config.toml
n_kv_head = 1
head_dim = 64
d_mlp = 1280
positions = "rope"
tie_embeddings = false
init_std_o = 0.0
beta1 = 0.93
schedule = "wsd"
MLP neurons of a small language model. Each row is named by its layer, matrix (gate and up: input weights) and neuron, and shows model dimensions 192-383. Each number is 128 + 24 x the weight over its row's rms, rounded and kept within 0 to 255. Numbers have three digits each. A neuron's up and down rows have the sign that makes its largest values positive.
After each neuron's rows, "fires on" lists the tokens most often at its 100 highest values on Wikipedia text that the model never trained on. A number after a token or word is its count.

L8.gate301:131133131117026108119146163080103163167140151142109085170133140170142104125121147169134113158117162162133089164155113060143093122096093098140152123110136127137109121079140145103112190154157059091129107105126115137096146143118072089168114152088113143137145164129150109117121106151207161168176122139137131139118147111143120126101132115140108173106113110090163125107163135157140111113115115149119119105151123086158112160152131138152126104137135108142132125124112133107153130161152097148079146154117131091126129126099096110097098105100112147088147158087121143111108139129134106148
L8.up301:117130153119114090147140111112147166140173127160087129144151129120092144110128173138106146106113143144133107087105181156094131170115118098107132117058114160117126121109127150184118160118143150154128082111116166125160071148133144107167091107082129146120105127133154099133084127126124157120128130107151158126051093120147120103084142138103127146119089138125191146108144174114126100136147144115105134170110169110137122136119090151184129134139118157145140156184130084156117104149089156129140116156097122111147127132127150135115141112089113122129096120109107121124152116112190118135
fires on: " " 35, " |" 27, "," 16, ":" 6

L8.gate1185:090146163092107141106129115127141138109110104133167155146070112154132158108164140155146128174168133127097087135139123080114124110150159115137171116121082109143086123101108139103142097158152124121132159140119092089125118120095119130158154113135144116094116121145138092121109084148112130096122124118100125155120141133147194155155178121115141114133135102133093174126119134089090158164114096146146123089086127148170205125160081122132119153128147097122153145148125133112105107120170155147140090122107139111137135136136149169143113120136125157104109137122141135118120074161132114142
L8.up1185:105149138141135148128136136094105139083101125088128142135159162113149118132095100129085163123110127118135071124102149132114161161151135095156114140169153126161127122144128176161122131120125151125124148150090121113119115115129109110096162149128136130102125107077118105135130140155094134126130152144126111162112158104111138139109150150071115073135103089118130138126155108121135127157166104112092098131143164156146102118128141138139099131094123114152145142075105156132089141111148155134119079117129127146159172073096108101167128155154133112118096117121143087155148149085145120124
fires on: "," 81

L10.gate244:114129138160089134085158106149113161142121145138137136119116135118121148106092111147168131121131149118101112171070143177107123127138170144189145147078133113118153154120174134097083127116159143211121115123118124105128168166128113089126133165146172131128124119077127107126119109140107099121142155144119132128137142113079135155146149121106106118106093146130123127117157105094141122153158117144163139094141130135144146114134162122151175139130161113079141149171109122107092104138175175098131106115101114100124174148131078115089132113167120148166133148114119143080115123131163154102
L10.up244:156112124068144112129129153134117142097134167171131133111129128162101106116125122160102110123150135154167125174139138117115106141123135127194151111117109148127091165126194143089115121118148169150117189107135136168115159127098130097112129132117099136104155070131107109142124062131138116106134145130151165110097126111118109120094113109179119125125131074145158133133104086146113108138123046126146142137091161126110173118131154139142117116124170142125133156139131084129115103131113108134089137119099094187125126157111136085129107110111122135153128134113134186102095146118131139135
fires on: "," 89, "\"," 4

L7.gate341:145120155146107129148147143113147134128132128125097098176108110108129128165119146170141140139098114141189109169138112150140129140136137158120136132115117109120117135116122131096150140105165133096102120130148120205089123155117192108133095122105150116120182066165138093111102121086151084124091194106117131142135135111138158143127128117117151104150165112115103169160130126092101093139126117180103122135121099081137148138091144141129128097136132113098122160128109140177123093148087148134072137143148151119104098162107114140113128115129134118127165091080139142099079171095115091100
L7.up341:095111136118140155126143139136166130132156094158094150100103087147116126107157126146117098092115113139095150179126099141150153100072146131124155148121093140172123144135156180094122134137103119087151164109127114140134146141124169149131165120107074133120129120110145158151092099125128110091114151136112117115099143117138117165083156132099136125132118158117157109152101134143134161069100142154137086096162103132159151125125113083143076128133131110167100134149101121168128113188077132137112133128163126111101137144117122112127114129151142160103136111084110111156141097172096155071
fires on: " from" 33, " to" 27, " into" 15, " of" 11, " on" 9

L9.gate1270:111151133164119121115134120138149105159129089117171127094119144101148148109116194137154138134099112109121123178131150126098136110108108135104138121116119086113148133171095117110171159137165115141151107146118104137131142142123125125171119130129159111131113143143175144154133110115134114147116153100156138155102105112086137140109141123134137108121187108090108142130101098143055113161134159155133098079114166127125138100086091130132159136123148092109134135103131140122097117100088125145147098108122123115128152160104100114172089094110101149129103139105105158086184118129100111156
L9.up1270:138113159111143116124125135155127134094157098123135119110116121142102135140075156138131136110140114122111151160105102138120113109104134163111118094152136114123124112127170128148121112105134118091114119161118104119154137125119204130186130138149125119119137136105107172117118144128163116114117134116182144165134110107122125131153107099163109137131123141086123125161135124160134131122090099100137111116171119128143097053114145131123124097154133144147116144100101144141135107107146142131156115118094106148111114133174105141090115165192157074105122139114145135125136135125091138127
fires on: "," 35, "." 33, " As" 7, "'" 4, " ." 4

L10.gate1217:123180121126100110107132102149119123111108101131103099143156143162090134156135119156145152115132155144134082168109132135116155150158146156133148136122138112095131133144132137126097127152144159094147119116092121118110144115108139128150143172131148118137128143067138105150184134125110119129145133170152103146123132095091173096122138140103129069094176149128099154152148102117115175151144145121105110111121092139155101084098133133113090135151115123089149133150145134056129138089123157150107131124149144172156167125080157129117117149134157119134125090102116125126180169109142091113
L10.up1217:080131136107156161098129116145117160115131100157133156137171155120105126092183102115139118118128107101120155166144154094097133157127135145148128141156132041087164133150104097151099163076119169118154146152112141127118124146131145127123143136187124121099111135100134171132111176152151110132129109160175155149137112124110149122139141133129079074137122162142118152148146102137165159134114087145167114123097143135149176123091116133118126144174099162107131096123122131089123103134064130105103077147128103133118140119101116116064100117128161108100139087145122129105103163145126111099
fires on: "," 65, " is" 18, ")," 6, "\"," 4

L7.gate52:115123132164115102126150170106096160089117150126145131126146143114110120125164127155123154103141105152140153147124109099140113128107151116145133156119127127099174128127127113090129113124115126146149151120175133098152107112165150174164147124140151122139108117094102140148141132128144145126132139114188141168147117087113127128113157126068106121118152086136097117122088131115109117121128111065113116094161106125147123105130096148101126120130132150107147131113125111065114102151123111111138122172147109140114103150106167142110090121121158098158177130095160105154138097056115110116
L7.up52:122125127156091096166155133113089138138105065081112125115143127137098127171112124092147110166141145133138131104108121132127176149119152118167131132149160178127137123171116121095111110088123118129140149115148156120143179155142182155109123135140128139144104131133122116128126113094084119136147129137162106171140107149114142142141148106087137132124154178128152147100109109131125160119112095146115124101123144083074111150110145137119131135154159086144122152148106127142117123131138157162100120127168153135101138113094139136115141132115133155104143132142152097103131144140155101167
fires on: "," 38, "." 20, "–" 14, " " 9, " died" 7, " –" 6

L8.gate53:136146156156188119156111154146148137125109141125103150146148141105174152118102110134177129143079099128111141121080128137152085164120134129151151138130099150116115128127099113132130135058129125071114113155122108181139143159106105123079123118104122141088111156123136134162120156150095130118116111068137121079154124169122138151115204102120117167123118094149147114136122123135157138133147142135104136153126147116150128092125140098135181165103148156122125112076101149143121124131143108090159160152157120102197128122113100142088135144120135121092107127122154102139117102100128117140
L8.up53:146113146108149124122147135079161146125148133117131132121118106143149125150111096141128090106131133110106094132085100108182115088133117120114127117109118144139103105168094139148119146090159155148144121129148118144126110155088158135086124158134143100149116142114121105111167128103106139098111134103151155134148151179098107132122166078143118100118132114132149055152119140137104105131124080140149095168107165115160126102143145080125151108120133127123079139137130118150170148109140083113123158150107138126099109119127127131138121127159113126173153110156158130163113145147157160143
fires on: " |" 32, "|" 20, "\n" 14, ";" 7, "===\n\n" 6, " contract" 5

L10.gate282:124089160144115061115111156143123128108139192156114100123093138150117108143146105121121080116142145119151122155086116123129136111148128108154092131147145157107136156145139139164124083135160118137120114113160127086148163145111139118147109167148137113135125110107151129109163124144144128140151115117078132134116130115097134122127125186114097157135116143126109092130139105127167146124164145150126075182149128140116082146154175166131076104140129119092199170123143161127124120141093125108098083116151133110128189085109102127149139161120157143151096119106125191139131144150115156103
L10.up282:099110104151102085085141154106116136128156127121160137113126121132125136127157125138129122111104109163141129129132150164129089133127149127143112147138116119151128120139156138116115117107165153200141175124141112168096172106111117138142129152087144152131162106149138114135161106114125110141115149109133150083082131112107129105141130109096149123085162112134114124109160150164108102129120086152150138118097114160130159128105137140084139123131130091111128140162107105122170122107102111145114141168118137077139129148130117121114169107100100141089103152094146149108096149128147137135
fires on: "," 77, " and" 13, "\"," 4

L10.gate1235:087109147151129109167105151184165180102133133073117151134132146136125125111164108154152124127099129155130136130154124100153151152150090153103082165163127120117121114131149079151111103161122121151146159134107158120158150113102095116145114059185175157127196115123147134092094096182108078153151126125133142108140171143098099113105137132137140161103164130181126129121105115075106161135115133171108163119117139131143112110098099089121128111169116155116146169130126107135098118096142160095106200126153125157162151103127135141131127122095142123121112116134134090082135135125114137130
L10.up1235:120133096156150112136172144125142138111116109107107091113181147146081169107135147134187136103117123142154136147161126103145162152107130154143148150137113126104111150133146133112104117136127126136114158130101162107099114154095103117099115103109162109089128135120166131154131113123138108183122150127105130119095154104089141117150106158131128122161117133191092150121135119127144099112069091129144137128129136161131134141096158139084120133151153126086090120113130142126116139122114086108126136118131123135137115146129119090161132146133121099141158092124092109121107097092109190158
fires on: " in" 34, " into" 11, " from" 9, " of" 7, "H" 7, " off" 7

L9.gate1037:083096113147143083160137116141155098085116201126102124124120117166164113109081110110123172146112152144149129094152093119111141083156168173112107121140142109114134131155113114101132121137156138125162144132151094133134148124099103120113129122112135124105118115117104148086117138117108152082162110158140134118129148117161135145163103150156147143104079194122117136157127119144173111142146115146153151149135131126099115069158142126127105117114145123152123098153133092138111176145099129176159137113139108123121142126126179151112130099171120126120139122098109117088126133146088133108
L9.up1037:123098124142137102103155084105153112127134108140081161114118149140136145157098138093140143137134114123185130180152123107154156151114164089139144128135081055049128152143113152106134160104114115082135144131129100124136156161154163139119111134089150111094146097124147123079111135151102159115110111109120150154104158133097154120163133159146133167115133165148144124140107120133103091144134149133181135122094080152175088123163163125136109126136119146147168079076144086186125156134147132114155139099140072099121135162141165173117135120146115158148136152155162122102127135124113150105
fires on: " I" 20, " he" 13, "I" 12, " she" 8

L8.gate1067:158135134125172130148123172125165112159080146125143113138111100147116148077153162115101110115126137156137089106129124143118138187117116161105153114125129172107118139127119132126162144136119135094098138118114080113155156116096151114165149152125150134161149109144145158144144094138128143133144126146121109065128159103108151143125139161143095131146156164131137161113119170172104107105096123101164096144087142076147130119146137120112095121179102124106145141102119126160160142113085154066108090116131111123100137111130120072148137122150099107099098164102132135099126083100157163152
L8.up1067:074144108125058144131128113113108132107104129137151148098116154152138121152164138147140087116124109176153116138112118139190095133104191126090127099114116096108131118162111137143117140130089119137109144140151126135123135135147164116157183112123150121152128131121161100123203118149089090113156123128133091104089141087094101136120143114086157116136117134118133148120155139150104101131132135149137137110123129106087068124145096140140107128154165144136076147139103153089138151130121131082121122166135090136117164159091102121170134117143117109099127105140145110126140143110115146145
fires on: "," 38, "l" 14, "pl" 14, " medalist" 7

L7.gate799:082101071171111132120147096076159097140121099124128148133098114132145145113137125099154147122113138178181161063095166138090109149163155138133123101161117126132128106127106153139152157088143129124131149142143083107139136116141136116137103077143147111114133137135148185168087062169118132082159150128152196131127129170099155135138109115182155128152128121138103105118111139163127123170106146167132125110115136112160144158095152162117082124110148083125107117125139132176096132115146099132172122108130081142146103108084178097129095113120157141096091137109120142155133132150131139104
L7.up799:065098101143140098162121107083151149118097150106172133138082102149129120122114117163174130124145155192125171128104142151099096142108166168166157143129156140096121110141114087130159138103147128097124125152072127142115133162115125105108117131138185103169184097150128130174068125134111140122112158138134173116114124182154182105107121120167159105161169144127131139166131169152098142133154117110102101119141164128135171147102118149141098168121125117113205139147086142158102128136103160114131114142104106114121149164136156128160094133129132109130170097108165091136168132124129112104
fires on: " is" 14, " in" 14, " was" 13, " are" 8, " they" 5

L7.gate425:112130196110122130110110177131153128160060188129148106106155114129135140127085117142129124105110147120103080162118114108155138110129121101171166136102125140118129099111144126075131132106092104120174082149139120130152107108134131120152160144164106123151122163105146120132151119124120145090128129137111089150112131166116144113129146093108134112115149105119109116135153111163128115121143142138133110105125103063159157083143104138119121131134141117108181138152146108120168134111120118151095128123152102171157160152107165158108126131128124151163168127088087145109115134064123125114
L7.up425:152168130148120093162145099160154141135118151137144102093123161140128117151119109122134166105114134110165131152155140107113135119128150146125106169107169136112053171099107139070134155135161089126128106140136133148149145131128165093137140152131142131168148115142134107126157119113132107126162169099140141100133156128116108168120088101090172110104130115153092109136095167121104165183109138104135099156135140137119099124105095076164072105117158079092135139138136124131177169178084168107126097113167129150144143145133149115105154121177135181137128141099139135084136113117132116111
fires on: " and" 41, " to" 24, "," 8, " &" 6, " or" 6

L7.gate780:120157133113113133124172124087126127138119131159154117108140130091117136108129167163141156145104139100156149118152074158120108149137124151142132094110133148082150114137092146112104119125127122139108109133124144126146112131140086116104150141133116142132099129137133104159096166151135141137101136133116066120121124108102132125133132075111143133140147128142118154115130110125143147120128084083097145113086180148149124139132116118133154112135166135131115175173173094117115146180140144100130138167144131126107136129113118117102124099156118095113124122153110151119088157117161126137
L7.up780:136160149135134083119156111134121176121153077136086065153141156131110163111129136126140106139113108130111142143143108118179110103108130149126114125114105125163102114140124142133138140119141142147138114129126115108154164125174129104113152185128106109113130158138108137131153141086128171123093102113119161085120129111131091105134130119094138130106125110149119099128132132161175109128109075138123105094098127118174099134145145101119132130092128133134101151167142109120114154144137110126135119123138152162163095136118107121100138113109113097123123137142161087130162153148126126110
fires on: " |" 42, " " 16, " One" 5, "time" 5

L5.gate697:117123137132133139128117109129132130134133088107115103133139150089098169132112130157128083169123147119175144126168138140170116168103136105153148169146130135105130125160154083129140164097146155159139145175133119142134143124118129067103129119107112117123082095132131123127124165114130129101119134148130120078131154142112129172099105135126112115160129126121099127107108107131128106084109122125149135151149148118159186143101163127113140141093129123124144133116138139092137122096116099090131128144180132134119130184112126122098130113107127129142168123156164153124107153136164129123
L5.up697:128145129130158153162122143140120112119143102106109107154138096132144147103105111142160110109150147147092082116123118110108109119097106089114133149123135118142138133124121122135146168112120110113126092150109140157110113111097137087154109099128087162127092128086154147132136116107130106142132063119134120148135115162104172069119134138066127129134152160129076124108131075105092124137114106096114133126093145145130139112143165148127108160101124167135105088143104077122127089123107105129136136133161161151081153164112120161123155128122139119120130123116153131103144188132115121112
fires on: " (" 40, " /" 11, "born" 8, ")" 4, ":" 4

L7.gate71:113135131147117076129105172169141122116149102151122123137127124191123114130139119131105152113155108151145126151060158135121162112160120113134105121122125138111082109079122136087121127123158142108120122153147133179099135150135173115193069136138154147130132144163179119138124128130099136133119131106135135155166119111119118133135155102112100102146098134108100143126135095146208167154079135117103114161155144127131108103147128119111098128142129096073137157107101128170113116091092115130106112105144132123137159107118144165132145164072126166095123116066139124108124132122092122145
L7.up71:122155131103147081136128134127129114123158097095123154148140090118143095108219129135151108117182105146062147130108120119127135149140125157103132088190112100146150138118145129140153122093104096132136131104138157130122137094118139093132081130121114142092118118128157149123151148131113117149129155159094147111131117161160089151174083142107133152139121132128144129099133103127113119103124160185095105136141126108164097125101121152142123113108100097112136091120114126194160116060147135139112113130130111134135065136140110199123154108111150160061126091115149190146095101147174170131
fires on: "," 50, " to" 12, " and" 12, "." 9, " at" 7

L9.gate1176:139187138146137128151118106109085155141097158143106100125128144117204082121132097163152141146131146163155130140096134120138144142118128130113138186098122111076118135107130117145149141089124130076127159124120128113127144141106114099067156086125144134101125113126159150081104107064099125140103075169114094104163131125120118128145126135104111142102158142091133124123137162119114108130116147136122113106106150141129119144104135155193147148123157144121093134118090101151120120130137137149174136127151103093132168120073128128133157151104102160127117115139138103114138114181162097167
L9.up1176:159137151157108140137154118150111157097132164126125129135103101120081108098127091102118129091149141121134116165165121148109126093115136115102147139103148141097073156134117126155119141151100156160154098117164113139163133120099127105130154117133096135190172137150136170178166093116128149171112122130123120133115142081138146115122132092147116169116111097120077128145158148143165146131103090127170109096119101115129114103132092164152141113096171129125140130176153127113108124108136162105142108151104149108113137115086100208146119130143121149116104120125115112085112152088157109117
fires on: " of" 35, "," 11, " and" 11, " in" 6, "." 5

L5.gate58:140162158088103103094098125161127131132159121144126117116087089179101094076096085118086128142159119122149076121110176117122116152129114131108136114168098098154133133147130141120114138148122167112060124150127146065093146089176132141159130144126148086158183154126125110127126140165150121092125163132130101154169111102104127136098136181110137099133109097151111141107093126116148122137133124111141112142112093110164186127112141154160114145116132133113130099114099089084121123120054134084133134061104124133120129112128127124198109133090117122116171132135132158134122096123117141115
L5.up58:101091134109077126114099108105137136131100131083112147124124155132144099098110120135109126109125127132174095108128102094147153106112128135144121139138156151172130174101139140158113135139116104133164159104159149144145155109145125088136141156109115089130142124178150112132129120154152118113146133106123134135161167084110149154133159128125130117126147129166124145167129087123148075125167099144081137140127102086131145109140136128128143141112124119135123097133127157165126152140068124103122173131106166124126153136181104114116155155130155135142202103116092120149130129115100140105
fires on: "," 51, " and" 25

L8.gate855:121180163115125124155122087129125123117108141131111083128078119133185137079151142112130130152138101132132060147127114120158128130142107117120137157152075120201101160086135139170155110165122160140148152179104123125117156125107101086149138119137153122133136086148143088116109112153083137114126120111106109141151136113130150184121157084100123132129152126114108102138137125128118143147128170187126100074084126164157144138167125133156175128141137112138131143147136104134111125107145118130158118110121150114138133153115121107171107108120100156136109121083111132125146145155125108145
L8.up855:093101116113111110170135104155100102122112128126106178136142101127078141126077109131107138108110112138115124092169122182092103152096116132171124151132134094166121138131170152146096153131106108103110113132145114084128109158131164106106136137132058110117119120129142111113149088157140136148135170150136149212139113110107095132149113176100152071103133122075143134123163125136141113174161123108110124108125108153122127090120142142202102111124160166154117145130138105141112115102113174145142097111101100184157123126091135103118128166147154106125148146193093115153134141077154114102
fires on: "," 47, "\"," 5, ",\"" 4

L8.gate765:074143146125140106137174161134131139119163158143114122128114140106123115127161121114137112136094128102128148142142135114137148121116142155152104124153122120136181152136124142107149137109183088115169085158089131132116149109139155156135124120158153131155104135162091161102135147118109171127117127145115103146128126183156115116117118097172140113128140127084100146155110158162113173153148136114099130093139109072097062148134173102094065160120130101172092175119116137124130111132110131156147137138145158086157152119175169116098137094138162172124126106140129141109126148131089150151
L8.up765:105107125113148172133106171135121139122169101158120167103134119190103129138140165144111138163150121136134114097118145119121094166118135149138165126090158142087129124135156165153186180128143126137147108142106150108068145087153120134104144175146139119111125143130099133135139165126144135135072116118137122127140146117127165157118153148138130183140137145151113155138117130125100136103076113166149130110118085074106096133119166112130111157142130160134144144156133137175175103115112134133142145112135086111103139121115153124157093161164144122116103119166140128115173160163150124147
fires on: " he" 61, " He" 10, "he" 9, " she" 8, " a" 4

L5.gate671:095109117129108107108119145134116111169136153148101113134140132085162125132137122173148186128142183103136112098132137134161131115171140120114138140117111140131111130103180115137124100167119130100130128117187101105114154190166185102136125102165096102070138089129095093129143141092146102106128168152130141129114144141119151130131148134082127117161112152106109094110127126122139116125121144129148140106093122147096134132150131147104166162159102160139153138098059173136140163101097115098127153125155104127151156105152125113072132100158093106131116138124130141097130163106126099109
L5.up671:132116103151148109109118171126117122157129147129094172111120140126167125125140149153155183107135133142112140168173119131151123125139110161108139126109137150078131188135147111127124105107106115124129134113120127157137105098181101118152146102125159124109117115171128105155138120185143145131116155123160124121098113137184109131187110128119132099118107161134133145128129078102182168102134118100131124153115129141115126120139117143123130131142099158113127157136114096148092139156133169113107119128167113146148145122157125147131138095161105120113144138117141120138133138103114103093
fires on: "C" 18, " May" 17, "M" 8, "9" 7, " the" 6, " m" 5

L8.gate1163:143134203166130124066153135132127119124128145126140109133101133121159145118130143130100131106132108095120097153105105166116151124134121094150120073112125155137124121118136157168084138116148114142126074125131102133116087134091106076091117153158123138144115126134091130090107149144114133104102119114114095129140119096120136145140130072119149109083094137081110129142178120128112094136112122162116103107127146138116091147140088121088130102147054132170130132156166121114144126130140116108128086103133137157174137117138093112151123122136123143139090114136128158124162148111101105164
L8.up1163:096092158119133118070130103110118071106152107151128139154115116134133190146134095103104125154170128103136128171125119130091102126139195089104155113106151142134127123167139202149120139124108139131132140136133146158143098102110137130157103132127140117103146139119121124123100127135101134145129147108134141147125093151108141105142157158121146109155108128122131148145130094069134133135126115133092125117139127140151154116200084138113121105177125126158130101123125132121098128146147155160074060103114128153089117125150075176097158122157138102147138154171139141134089116146121145095
fires on: "," 55, " years" 4

L7.gate695:128096179116086130128136171084159118154110143126130096167139147154137126113148115128125097126089176148164101163116117120107157109148098130111078154153154119123145115152121139114137114117119104122131128100147104124090132113124096148197136147137147121157080148126130126123100137123100159149154137105132122113170111124132099161105102104119140117103110135120133156110148102133149165094130135157092112164144167119135096143138108101161149114148104131147121109130149079125105100139138116094119132132164128106126094181147097101113145104136151131132123143126140103124105162120167145146
L7.up695:105117133123118098088097104105149102136111122138138146186121116147134162116099145095126112120106154110084101116131119128165158099096136115134100131107193117092119114152127108117122084166113108155112125147138101164140147143135144106124133160158130114175074127162144151120101145142141144135121148123147145108123116126097129123101131113119167142118119104123131143143141142102167143087107067114103118115158165135142175137170127129147144125142083096137108105163151143150130099126140133116150112162137155128178141129150111118126118108117146119153124157156121132129119115120171128141
fires on: ":" 38, " (" 13, ";" 12, " |" 12, " " 7, " of" 4

L7.gate1042:104152087139106106139128141171117105147142146103157158110126128101149141181137131158153151126118120170093156138090142132165146149105127149136111137149131110111104159142159121152132125120141123145154092118056125136164145108133099114166087140107129099085171123130110123117102104165112114145115123151138160103138175142101147106156134172126123094113072102120129105105129102169154154108139117111138147102141142115117127147136149167154096106124140075176127085125130110138117137109144127123105143098190122180160157113125165094132164086136131096130129133180171140134122138132106129105
L7.up1042:135165142162120114144149129147163133144110109136108135115107092113116124116135120131131106117129145188138134137107139146125101111108125198162108105135135123111109124095147131108097168170157179140152120129117128139142137108114131141136173087105149141148142134096183146129102153141104113167163160087092153104129139166083117147116121151135101078114132111107134148131129163064085088131138130065106121128140151125126167154158087138129098126149142114115131074130110108147151153132135108154102142083160146151102178100140159087112107132114099087141122090126124103094118137145131147134
fires on: " in" 19, "us" 11, " was" 11, " were" 6, "ar" 4, " been" 4

L9.gate778:117040120139103133150090148114151120153156155115136170111149118128146161133144082148133153089168094075119146107147141131178193129128154118155132150127157141135059095112171132074162144162141092126113118093143059111149132134126126083132131117124079152116074113129101123153088129115099141108094135142175157118144164098113121109133126122114170165127094122071138151153136126090094133118125108114091117131070161120139138135136169094085151138103127149100147111115132154108151135132126133129136104176160073124127112149125111107138078151144112171146153144170120121143126174154127170134
L9.up778:107147098113111093143145151138120096168147141148076091135116119160141121120096133131150141095202172112150130105164092131135160140126156101147127117151136105100077116107078134121130138120160117120106148126110101138077101165115120108192165132150131079131163144139158140123156092165145118162144106140118129129156178126124153160107119110093112146103105124162108081110148087129109104115131108128058144157088134163090131152145108134103123119124130155099129155120122117155135111118121136142133128147155129130141106118109094076124172106114086144110137123085135130124140135144165136122
fires on: " m" 37, " (" 11, " p" 5

L7.gate353:143120112141169114088141140152163150078104143124087114150159066079106129161113109158108077121112136149119104122139063109132119101128110164094091116137145154099071156138150204122142132130125137135128128109126130145137091115132116096096073122154129113082134109150087094148145135175128129122149131163125116140115161112149140115133117168108090170110152129133153073090125199105181066122126137152082166163135159091143094121103174123102172143135134163153151148171119130127139151150111112085135115133141146116124168156129113106140132068123155114155150106124119129126126121098120122099
L7.up353:118135171139162148136139142119145132133111133135165097116098112107124113155134080172115153133120125149092123151143131092120133125134145114114171136130186117145110147109133108143109134142136144150113128144133137111109127152134159113115087133167109107123089085175117066124161222144121148099125092113097129150124136128146100120111127115081085103132130113171121077157129180132126090136092134152112182126132109124159145126134122099124152099108185146139110144145093104142164154153121112138132096119150148172131096136090111119133114069120148124151144098149127130147124114111089139133
fires on: "|" 27, " |" 26, " the" 5, " Team" 4

L7.gate482:124108093117114158134143157127148131099104111151151093139091125108193114121075113139100108135162121151145133128145133089160100133139116108130094152116128087094127123092134159171117114152137173158117136136162147127106125120127117117130125155132118133100153163140161116086141149185156149103118149098128112141110125151156138118136149144086143148149139112114169131112121148120142146137167112113108151116124121090193146106130125137120125128134060115118130117135169121087150145105161131086202139092150101126121158081112113141116143142113124115147161144145130144135125126134151145136
L7.up482:116095107142112156156127177125125131124127144118102134122096142098140115110143127133126139169134126154114090115110140099145127153085163122178153150115131155135155099120169117120095125108094101125116128108095149172102125149131164124077143111090095117123113130125131117142125164130188125120140096133155122166165130123089137135145149136151147160135165139130119112119134121160154156105123182154138113113157115105161058123099152156135127139112117169109180140145098129132099120106131140167123134137134117129137093149146157102093121120132128090162157099101171164147151142165145125146
fires on: "," 32, " and" 27, " (" 9, " =\n\n" 8, " &" 4

L7.gate1032:127159150153163144099134105125112124109094073153115115136150153107151109143124104108134126125116165089118136120102135103105138127082103133110085118104100143117157096143135085094083093157130151135098115158182105174133137086149134131147144109126132156157126093121127128141119109116157102106110165090168138138164115126087122152135153142130135159121107112135169147127151108129129128123081152137152132110118130182143236120084149126135130134171079155117128129132122129176128112146147157106123163137169110141124099131119121100116146103162149121158119130120132141123084098126133098124
L7.up1032:113122082099142112127170106118146126152110114141146090145152155163148121124130167157124101119141102128124126114113109112158149154131096141170085200131155103143105139120167073159147139114108156128085113144115121152141090135084161113146114131087121135134087142158134129081147181089130166104111139093186145143112138139144137123094118144112143145156114114152157162099144101110151153147115110090156133113135141129122186118140176117147110096134125082077147134137136112152134185127101131092126112140205162112184132137148142110119120149167109171129142140117118153138165147128125146151
fires on: " (" 37, "born" 16, ":" 11, ")" 5, "," 4, " is" 4

L9.gate1182:137128136183089144117154114100148144138107151090143149136104145140120161092132100138123156077139120131128115141157131149134081136111131109118161153108119115151111138125138146105104165133133170145123095152151081155109155133079097101145113170113115110118130122143161106144126115170171100103136102116119114100153154132157105116167109112126128093131088133144120123110142112149130131169120143162149098147144157143149074109129120147096144144144133103107174125087112119164106149096094100153117112097128181115102124075132157117078142120127137091132111128106130132116119150155130120122
L9.up1182:135138095159135119115142135087105111131160140145088099146145150113118143128122107139146115107159108125101131151094135106139104152130115144124146163151127117104145112164094126143096132134120105148094137135174096178109157123153129054152161149079151153137126143177135136121144130129121102114131102092103146141124117128095109125132122144116140084100034114128134153101153149169179141107144146150147097157094130128152112121059117125130104127153107143119169063147134098112129073128114122152119080162113124100204126112105105137099140175128127114109104126126154147095157172149089127177
fires on: "," 17, " to" 17, " for" 9, " of" 7, " his" 5, "-" 5

L10.gate870:090123136156092149130109128153201134123146151069123153128112128136092140113141116125145123143113145111148087128114130110142131143087158139097133134108140141126166110151139111134152120095108120116090132132154140173150122177143114103141122095146170108180155127128170124109087081134109143141087097131140153146145113150126137120134094147117154130128117095118160138105122140128120137106125182113127099121106131090106127141099149145093134122111136111131134136159113120153104159146114132093154155115161194134136149107157137128152118078119158113120141131135110131135097091151111103064
L10.up870:101160118126113161167136127118145129085116124118107091121143149149111151077129085110142071138117103108148152156141124088122138131089131103115100120171134155141140157117108140106134149132111116119121146147135116120129148141163134079143117103130098102163129172123157137132144152086159169133116107141169129114145159100127081124129155150102178183182147141140154103119102120124148128111082156100096149141172110114102175102124120101082086120119155105102156156121106099139099109156147138083118123124117129178149158082149144144148126121139117158119120154116143139131097156113160178098
fires on: " in" 31, " to" 12, " into" 9, " at" 8, " from" 7, " of" 7

L9.gate870:118134141155098137100134149122137121146075156139143145096123151167127129139084071188134087147110130118128142179136143125112126103119169108158129131115131093169131067091126131133148119090087114143128110117125147105086094137179100205118159146104145113164106105098153139127124174165115142140156138143140108185130110132086148143115122187088155107113142128135173125103104098135104144166153134130131151085157104176178143076151132131141140117148096123100136095130122103124112124112106101153171124134157114152173161096123111122113129175142135134131184101130115112130117139116147130119
L9.up870:102130120154156100153102129133086128157079118080157139121150142154141138118081162137111153145120088144140124116132164119125139142077150121128132113145108091114134089158116084142107114140155151089152130142112131121119131097132149100141131147140117140107103121112158092112126179143188137146117143164149097186133134115111081134138135149126139074110163123139157129137068140120128141101152118124110129100093158130132097133134156114187139147117121095073134105119121146133138145151099145105117137153143142138118156117136103102093114120115105121117175117113084133103127129167123118133
fires on: "," 76